From a checkpoint of a small transformer trained on Wikipedia: 1290M tokens.
MLP neurons of a small language model. Each row is named by its layer, matrix (down: output weights) and neuron, and shows model dimensions 144-399. Each number is 128 + 24 x the weight over its row's rms, rounded and kept within 0 to 255. Numbers have three digits each. A neuron's up and down rows have the sign that makes its largest values positive.
Before each neuron's rows, "raises" lists the tokens whose logits its output raises most directly, leaving later layers aside.

raises: " of the ", " of", " of ", " of the", " of its"
L7.down35:132140132119099092154080152062130111152090092139177139143144113100125093144111142133151102134132092122149132130107139098104125131104140138154143101085138087130159168119107070059133115111152104166153121135162089138132142155131181175151147114135180134137153140150175090119145094124153136145130119143148119145173150121140182141152075176134145114113141159139128140137176160150084125101167144115136111117135176097172144160155138149146130146099137150086117145126109141111143135144134101168143103150148118143142144164110166171101119114121168152122156167130113151129145131124125095103144150118101102152163074155115141142120116158130149151090118152146131142140125119081146130112131111130126133130156137148141177123153093101084146136110138102134123099107090095104117127096139092

raises: " the ", " the", " some", " the m", " a number of"
L7.down367:131164110159097139147106099125108109173121146166120089100124133127117108126171104143190131125140147120133119173144122134148102109089108113149133139116138141110140131097080162127171122110137122127141132123119145150125067095081136136106108201111098139164123149126113149103145081089122133120092144107103077118135123138135161147138142157075123145155103145150107115110123129118123122154117105180156134137145162097110165154108123095126122085130131142097149131176147118148115147140156097187161151090091136124167125186166127116126112143112148124100144129107132130127130097152114103171134112150114146106113099164136134142129132165094142161143108087116117128151175108139117145063128129145127145145084145138092099182081127091122130119142121120159095140116098136131127097098144158

raises: "ron", "sh", "row", "red", "any"
L2.down1261:187130120142173136136116164152178108114117115098127112081104118151108139111153114155116089136147152133095112146152112104149096114105156135061121142149122121077167150095100124146124140103138111126105121142130115138124141101115143152122088099127112112127093148106148057116133157108137070138114132131129129076182128102125150147110147084106169116151105140108117114114118095116118152148106142113102146099133111126115098111134149148146120088117099148156171104090098154128098148156081131121168160139144099126141138127096142098109119149120133164147134106117153145151173151138096195136106159088123124147125115157130086136138137119095126130136117139158129177111129149145118113165184150144143074120127143089120124093105112179119095149109137200110163103105154138123152147162115150

raises: "der", "ly", "le", "lem", "ly."
L9.down1106:103132141124127154095195117152111094131123138153150124099093094137091148129176141132112134135123127141147104116113129161108097129122139142135121127128145151095100140120140130142195133111125109131167122153136129126130101125097143156085110108106130143106133123148141134118184113076148118124145125136138151131185116172122109095134122134155133103106166108173151143131153165150117143152076116116126155115129159117169132174121132159111154144135112130089151149160138114113141164103138151056149091108068100082150125098174127128125167092150153125133146107141074140144115068100148107093115142114099111160157169146095081146151114134125109115130143101159154124139164178136148137131099112123156129086138108141131090169136091142140138145123135114167137174187119164096187182120100153

raises: " League", " Division", " League.", " Premier League", " division"
L9.down389:131153076104099126143134076134133150163142131126132124093124122132085129120078139127146161142107167137131146114125081130117134107118138131133108137130136090129108121108123121112163151100126117127103108127136156118115108128096146165107119123123148141160169142113172133125109100141116115141148158127173124150076134073117108141128102127113150134130085162144148131155083111164139113098128123153132111129172129151123122124102113171141106121123118131149117125107074164104128189120132063163149126117097110140132163146104164162164117095090139159099147095179134113128137118139158126125130137181097084143126158156123129133145134162196136141127183137109110176125136131118143147154129126149132147156113130114141106085096140122097136101152120121132177114130158107106106133208126110

raises: " a s", " a b", " its", " their", " the b"
L9.down443:149139139145133106131113111126132162103149117162124111122151121114073120124130078119156127103133141124158139118132157110144109098125100113158098148143115150080109155114145138123144120098116144121165110089105134119124114156075130130141177159121140120127129170170111178066103151078127159115136114098149173173169110135141124151107091120148136150154111125079132135115153139136136128077126105116094119192138113091134131133143156114139118124125113171087120115130156136124134123121100139177147102120123161118131148126142080113116134163088143129106159167157102096119168133123123107146157144133133101135151105104136147094115137098103101112092128136147117104155158141084156117118118106152086132092107150145125126154115124135131165171117108142148125157104167156163129116197145118

raises: " of the", "ister", " of his", " of the ", " of their"
L9.down847:130115114143125103090128122134095162137146123135115129160157151076134103111115157099164129176165116129142128137096137087151119130103110130122095101121156131142134137134147141106109158119130109109127055107089085121096153143148115113090159089097180146122139151135095131140132131125135175144181123108146163159153088094109121083100106173100149141105142176168199139114110132116099152145130145127089131128124176160140104072145110109139179138163155147106139134107141094106142121107109150142119103123090144120146163151134114122089140124143139165093122147111157168102138085128155130130166136097121099153142116094093122134081103117113183119100110116139104119143119122145118135165137105102129152102124098148074114153096110177104119115162107105131136114137114121143132118085151103

raises: "row", "ring", "red", "ry.", "ry"
L9.down516:148111140105148150140127139153133133106123105095124113134059141193111110100137119126138144157145179168138143138130070113132093114138161138147147134132114167120176152086127087143129179113161106114105114115159111124124148130121128134157135096123176128149076135131127108156134133070109116126122111085147096139138127114129144145135150119122105125121120112123135148125100179121134113114165109098135125147129131147133127107111168126161163150131123098139141109112129125092139113114121162060094141136167127137131153103122127083142142126127148140144076114117139136128122098097088144106114105159120133081070094102100086114126089070136174090156115130139157131118139144128110135118156128159103150128155133126149164102147122112091134107128093100135136126129128116093136110095103148

raises: "ards", "red", "ster", "st", "ories"
L9.down106:136168151126112151098119108137106160083109146095123140163111095169117106122131153157139137127129126121137135132110119134153190121115136118154166152155121118120189107152099149122127127132099107173158138112124169163118154137070131103121150128146119125125115142134103110120138118142149109161105129116156137069127115130149109112097109136152116126123108080138100116205146128130155044151149133156104133135135124139150133151166117146122121134115102142150140111137098105098150125133124096115166108141152123106129151134179141134122125151118115154094124150127141134108153105160066103110128113123119146151176108135186171112150113100127168106101149122107117122108088127111132103178129132117152128089124121153129139130138130110075168177139105172129155153154152125118130081107113154

raises: " its first", " a c", " his first", " their", " its"
L9.down811:137110129139089150104130121142119137143143088110106170130138109093105105140109151153164122136153148121173099154144170129123115098102128156141119091169102133140111143094163109109113108116135124130124111097133114136131125092120132133147138137134133113117171115159099138057093079111118101123120126128110151142102106138118145104105107111122145134173114120117152119117101162145149126133135124145122141133123102134143124129132117113180149152126135127130155149125126192110147116104170113166118104088127184124113148140113115106092121141110143182154139167118120121145157125100136090136144135139108153150157152121139116103149095120108132136176114114120142093135124142078093116119159112130114128131118092171117134158120128134136162161111090144127128165107133125132125130165138123

raises: " more than ", " over ", " up to ", " ", " approximately "
L9.down177:141205155135094123121116114156122135118137133148115201128113122136140137160106129174140133123111069153135105150131095163178158126127127083109139141122140091141140134157122095122138112135153117131124120141122099182155168120141121136076136121136109138104154138129162079134110118096128116121105127113136107147121123135101122119131106170144119119102130131128119128086166151087078142119161133130129125094132162104156186113175145142186146127141107129152116130169147136159143079147141147097153156142093164137140101121120127108103129125130139123153119077057094159103127133174112108151106141115176108126095133139157134124153107150137090108151091125100130124130160104099142118109102145130098121125132136099131092147132102150103128136131085076131143099102136178125151121145128131

raises: " the", " the ", " the m", " the b", "ce"
L9.down772:167103107124135134171142118135145162138137123112104085101141125143134100122147131129133111138160133102127163172096130168143146133138137122118107117155131119112112141104146123106155150084103138142126121075101117137111139172064131137110142127099143132129105177115102123125150166126172125147118134103107161120131109134127175175122147131156112139133094178145115119128145143089120094110164149156128158127135092133097101160137107127100143111125143112069128129148145092110150139129141058170152098018137119147174120139111120089132133130100066142157147149125147172137108134153118137137106112107123101118126154146137132129092103130106125131116165120155133118152138109062122159153139108182117207111125145105112163148081131153128146118138131140153115154115122155143126119106114211

raises: " of the B", " of his", " of her", " of an", " of the"
L7.down362:132102173110125100113152123107109100132118115106102150146105114124120126138142124135149106142172128089142156145142095079120137107128116139134110139091110122112120166108118129116094063151154137153165136121138101126119109105107138147085095121110185119147165118088129111147112098136109162165139128134153104105116160073122146105099080170178077136120115154163147132105157120127107141150148094117181144154134159122145156127117144086164138184119118123102174105185141138096156146098124096150097165121143138156114124151089159139116125091106097142123116110141170121088119073149132119113158094100108123145110134129136148099125128114104174153139129138124139101126154124115066159132152122150120157155114117119146128112149144146145124169119175167137108096127117089077100090105116095

raises: " some", " one of the", " their", " both the", " a c"
L9.down32:101114120171146124116127133144199136136082129086144104118106144110098084113128142168121109123158128135118120106145145147141148153103136129104118107144135139093110133118114099130121102119113147113101134131144151118117102159076166133086154148122119117096090122150082168083117134123094120118118131141118094141112122136129117104121144158108128146174079134099110095119126160104149096109111124140124122169088123153131153128143135137133114119128133136127130148112169157133161165143105130123138132091157126115120161141131133137104163130095080129097111128144161154088142116123111110133104112112135091118142136112156092068105078158094091089136112122105175124190160117126127136109149114141132145144082131134114124124115120150132114147115126097163136136068115132152112125124140150

raises: " Press, ", " ISBN ", " Press", " edition", " book"
L9.down1168:114109130145109124170118128172120084072106130150146099104133154140150147163098167106126166129107178111135144075129162130130105141176162165102125135160115101095154087072121114074167092116104170157113144121102134154145158154114114161106147104140107133127089121094126114136159139126131137127154141135121114126097120085117110149123137102143172146107170122092135126129124094088102156121089155156128112130150101151141143174175168145146132150102099121125136119131172108129083115126142074146148138146155146132163122139144130171152111089093103109141126131133176147114150095110131114132133153087132177111110132098118129150150169103116119091132115144114130132135131133096095104150130111134136102139097092135090122104078123101089130123145154127109108109160109146137113116140135170

raises: " those", " who were", " that were", " individuals", " that are"
L9.down507:159136119117093137174099135111150120129155105119145126141181134123117170087151167173119099104097134170115127141147163118136130094112135129111120141099092113139124115131097124126139125121139144123121111151123151129158134138101145131148121152141125140139104147148153043134094120107104091118133142066120059106125105109121092128135138116117165114119115102141128127099125129166086170159095121151133126112138104114111098148125153137114066177073132148096102105174151115109145084123138145160127124155132103070115168110116130138132139179161125127131111088104116097081127155111118135141117138126132151130102109134148154141112106137070123103078098102170136159120146082112133111148156089133109132135140131131125154144099106121120142154121093114074124096091145149141156136124116133

raises: " they were", " there are", " that the", " he was", " they are"
L9.down674:136164130140118102120147148138091145135151121118112147102146163128193124099132112137125150121159100078142099115125145130129119119077132159139156152120135124132164107167128114151122095099123146166127111154134131145096128138105142120139085149132127171122139145139091094121136105142131132103155115124112119105171140137097141146117124129136135089138159084117145116129147100147150118100079074154132080121153127110148132120134150115143104092107126108095129140126136103134117120125106193172151125171082112132107171140105088123119141130108128152111111137159128140157160105127179081165156154101131162143149104146140134131134123116104182106166113168125129149106169166138136145152129154120128135120134168111153122136148102106127153138099121165121151130110121150118115121107129133

raises: "ican", "ius", "é", "ic.", "ique"
L9.down1305:143145150123106129128136128145086118131155145129146094103147137147119152148101124140128148085132132148124115114095113124136131153104145119098118144090090150116075132140160144153099119133110110141103110158148125119121158170113117110119122082127136177164127163107127139132120126134094155094145157116170134086141129121075102125161109110136087177129115147161108108152161144151076130154162130148123156162109135088121107118159134161154089134097129138129091074174128142096136172145107122063094085134113186156140109124083102102095147126129139132110137134128146133113134145104170134124093085148157135093138117146145129119140154091148159124123103102106147105126176147108148114129121078139154100163043125106113160072094094155128162150172077137103135123184126112081143110127132119

raises: "ko", "kov", "kin", " Russia", "ka"
L9.down475:124199116129142159141083115195138090156142140107101134092162181113109121134106106143161155120152110109086136129122122174139101076136105118122139136118122145127154166126143142112137143131142123168148113163175124121147105127138133122105145153096110125127106109088116109125154165136145127114090138149176113091100113088121160153136112185140124119117111141103148141113105127104122131119138119126099110101099165131104114121187132091095141130137099074149134159111122113118149152148099132092123100100107101092109146145223115152101128105118143115089092113155159119094121123145160121148126144121145122122139142137127125141169152132115133128116145110132099145067136138155114148114132111132156127141097146109157176166122152090091094154115137126127110121108115149106145177128115116

raises: "ly", "ly.", "riev", "ty", "ly "
L5.down993:093141118100125124136142104097120172127109117129114134184180131112144135132176098120165156129166068173136139127099155117165126124161140126104139118153131138112134090123126078152182096160170094128104147142129134125151084112125112143109080142171176142116116142161110132150146145090104130093126109128125172128127156125141124142115129173146124152167162123167132121154148122114148153125105119153108103133190150131172092135082181113120137136115139167114138110149159121108140135048107118110148158150092145162090123108145110128106140116125148101093142075108101142124152088091085131148150100113134151150146088170084117149108080109094148153105158104160103102095090146123116121111128124169136149143085117108148106128158177090086125099107136105133133144120131150074158147182173154

raises: " they were", " he was", " it was", "|---|---|---|---|---|", " it is"
L9.down566:095136135141117133126169130112145150105129142094088131113157113109125140109138130116099116090129113111097094137134149139136132080080124142169103130156141127134123101158143101087097117131158108133129126110103106103151153151125103097138127122155136120113111111175139112121103128101086127080111123099129110108172131110148174139104120157115134112104090127152150121135113152158153159088092105141124143160143156145126131053121165134159110067103150128098147166157097130123114144150097172162152084158079137118113150114121139125120127082122115087096130146143167143153132124100123098145138108138090127119128096132155110123106124133138098081152103121126131090113141105142138137145162156136133125141115173102109157132124105129152116131128107093156132179100144139160155129128166096

raises: "hip", " that are", " that were", " include", " are"
L9.down326:133166148121131139111112104122140144125127126084126116108112120141126152137107160138163116118124141141143149168134180132123094136082123125163127122133091122073139116088124104097152134127143130130077120103141126108107166109123147176147108109086140163085104097133111119158103170128114104127126076128112125120094123140129123163109156073118165121126054109121114146109126162151135111138114118148145117130121107094123129133138151117096086144104106110050114127172156114139146141100120148176165105114122116132118109096122140176170119125187132194130165150083127105070149119139120104141111095104118201130112113111107138117168096145139144105113146127162136078140136083119110118112145132125104105149151134098089137138081113142126094148149160130099083100104151129109096139124158086